MLP neurons of a small language model. Each row is named by its layer, matrix (down: output weights) and neuron, and shows model dimensions 240-367. Each number is 500 + 40 x the weight over its row's rms, rounded and kept within 0 to 999. Numbers have three digits each.
After each neuron's rows, "fires before" lists the tokens most often just after its 100 highest values on Wikipedia text that the model never trained on.

L5.down1427:412492501567453568576478512585523411472519462485583532511485493536483482581508519481558509472485502475517544499495481564510480571535530473507546465474490479477511475516454512454559511515508510558514524566532545530426566499521518452441502519512456504435591459529447469550526621556481561442461518459607478460476541480565490570553516462534500455422522541586500572519502479497532449571506
fires before: "0", " ", "2", "3", "5", "4"

L5.down446:431474487423482542590501453452482529459421573482515541533522555482494561497463473500543501523455517520501462469538492456496535460512499545451516516481477440510477460448506542570503495514466502544472488459510492453476535512544436497510465486563463492501557489508461560554509499502455515454486438482480462614458492462533569484472499514518498494490503497533495470496516491539592484516470
fires before: " |", "."

L5.down711:538471504529475520497523457555465546479528535488539521511497472457457512461421438546497467432549555555489529481462510445499475530506508545473486508509539509468502519500445500448564535559504480494519465434494465490533459498485449412515514460513535487552456530419493503498488516519538455507539496501386481449452569513526512447410459514499507539527601429509545437549502466518508555527541
fires before: ",", ".", " and", " (", ")"

L5.down1166:381406490434526489416518444540481474505471492521518471507519509484491521576561481483521470582492539445506540479524422465492545438599564473551482436546441462458519454540522445475506483536471541526467430556500488506534508465484516550568491457541504513492510551474591537520471503543536573499545516493501521475431545437573418484498470599481499509528470474531466541489528461495479495383472
fires before: " ", "0"

L5.down1287:491528489448510511572507497561530483444458492531470427494451440495463537452491488510539583516559512489532499489489495476400506430513476450495527523458537533507543520466472532545530484460422566456515522551566507494475442483568513514465507499392512497558440514509531543498532499549512435419446517433489572509488463491514465544456557570498464475537464456520525483484454595534486476507577
fires before: "s", "t", "E", "N", "\n"

L5.down1825:510435514482485455514551489508471491487495501509509479464510492461495498489498526522530447543489481551545499505513484522527584494527489505474509466523503496528469513454490491491464496501518518481517494430458460503546455522454547551450466504450464619519552470487519525462426519539432513482503550534499497500437507460438509454536460575496460465503528485505536537408579500514492482486463
fires before: ".", ",", " to", " and"

L5.down1214:517486514493438488470545515482476493548480590522504517521483555483483537511489492483445501511499547482430456498486524513535502439504505532455503526500451512518491461483405501483488502502499493481537515543547439425529513502540485525496499480508495487537514510473604537521527503455498440498520585536435532470462480549499465471436522496524593444605510516446507427534478602490554507513514
fires before: ",", ".", " and"

L5.down719:506531505526408463489538517492533497512485514496503494463476568509516518465438467459545506506630456629550497547432516497467506539493501450487487482447453490394537525420522526427512484472513542493513494454524507446444506535556501527557438513512471582517447520474501545531427498501512413505507441500465498510549478627503433498480455490522483461437560503488468470472461497523529453427519
fires before: "s"

L5.down299:559490468569452495592476449538544468511530542553476513496510498450504448553507499576427545519479494446489533472512503435530527476490488572579584534540515449523552519506515507475480487581521487511475424456574525435442470525491463570482510503581448507472447535482510443519489514490503472524471473561523458449537457500523495532475443501538490520551545462462503512466475486448421509521473
fires before: " |", "\""

L5.down1816:530444516530513463535511472459490438546508533536492432456466527462524542551484492473481477537425439561491483574535449519471503438541524472532465456504453479498508487524471431475463515550503536386497478478572504539552479482489512493498531452494468555470530537493526484462458389433549539495492459502554407492497517526488548496490545520511525501442435487488504530487494477476451538436544
fires before: " ", " of", " the"

L5.down616:487536493504547520502531485502489473490410536487494488500386521459490495497568519505509550500541478533435428494494553493506528500481498434476488490494531474564544480529425482539417529572550427538453532510530411537503517467449507506470472476519472535488434444592562475533539510459521526450512540452494457476518450529548521514483470536502512511485494506552539534497544488500539501467456
fires before: " ", " a", " the"

L5.down1070:459526522547552439469528499494499536467435495549551505529499463469497504444492519494528494516488530515454469494514523502465526543479437454504516539565558498529419596495542511489559498471515488445568446458477409544464430499465595554489434487435574547540434520490511440473462462509494404485448596387483550576541514505486499489549453493499458488542524441568462580479480503579507526530501
fires before: ",", ".", " to", " in", " and"

L5.down1210:534564508535507535553488537509470452549458471507514574524399555477484465506473408464484494472500533510498510467476484531492487529477421531530523529494468565494473494522464530526488454458453509431548539546453464519510488478591560538539444547460507481549502460542456536491424487518478433497464498468458526558493515530467495486497485556516490448523461507465490454542500457504480459502498
fires before: " the", " his", " a", " her"

L5.down1160:505511572566522495553489460525507464496523536523495404456583448500496493505486463523453466465455466478455470498512499465473472507517529523560471508454414488556540461555456465489513538496506510501431520487472494457507440524505423511526464516521546555484459453543502520496459543438508509483513467473513495483464475486495473555410540552534461523505567454460511489502509459533536497461570
fires before: " ", ","

L5.down896:463501479454538400499513557485526492568467504521498529440520422431515504503583516538422484437460611502475446487539529530547555471512462493511496469506521501534457501511489485514409535410462444491481529453456433491493526398501503541458408409508512444511531475542556514464518540532526519468501471465560520506486490481484542489468479608483546475545471507436592529480540486558512599476467
fires before: " on", " by", " in", " from", ")"

L5.down778:512500492490506518462500554472491576549544475466516535389505513429529496433521527466497448496517505544478440509538466473531453437473481481423558474486465549413464496526587488593540484549534590474462453462500648479539528428463505537530481488545494455519557510504529465488529519446523522431569479555456519549458507528526519487483465458492496498546547507452564520524524458513468452543515
fires before: " by", " in", " on", " was", "0", "8"

L5.down90:499479447438552535536557498528395504593446470513523489456482466519556550508492424480521497476469516563535552519458473570502456485437488544520501558429450468515607529539419530526542423564495570492435535609475452486563541484535457482549494503495454498538541472551525582490467528469501523508546490507486511512455464463489554508493543509420499554475461541458470497457479500545493487454557
fires before: " the", " ", " his", " its", " \""

L5.down1048:489472496509512477469593512434441517478504522505461461454510429447502532488451522536509495492481581542568494458575470504491544552543495434484499457495523444516499511506469553478485562551504472540498510469489443489517531518534534572543502504470499521527523460407529569474479549443502497514552526480440494504482470512527527470497496619464472483560439463512530437439508502582469573458510
fires before: " in", ".", ",", " and", " by", " to"

L5.down1653:521529525456441500526506490507486471502468475494464528537519469523558547517512529508460412474439507477532450487414458541534491562452443562489526492481585486486513562489531521525512554538556487525510455496533575482498445431557540463479463556509592467551533502498514514513492426416432463547495467533427533493423470490468517545540481520527460435525469545561477425466441507485425548526505
fires before: " |", " the"

L5.down1036:501534508529582525539445526477445497502520500424571528545369609558469435531507511480519487551442492474482529464434401501524523475487493565505541537423457511472500599519454489529510510504512435514527493574557521439513498468538446509486461468525608462459514515524503557521555459486478581473457527446534518473459441488558497505533439502558464545459526525432442527526490442460537450480556
fires before: ",", " "

L5.down1822:504503499502480574627399447494530482514475456562527573471498540461475502520449474460504578511528467472580500495437516489546496421479522456492489555525475479495516462528484475525566518519534486450485485503519479537507445460499445516476475483444535566487536481400484477414512509534552480380527412520513472488526479574485533490533523474572506542479502478496529444457475513541522470468543
fires before: " ", " May"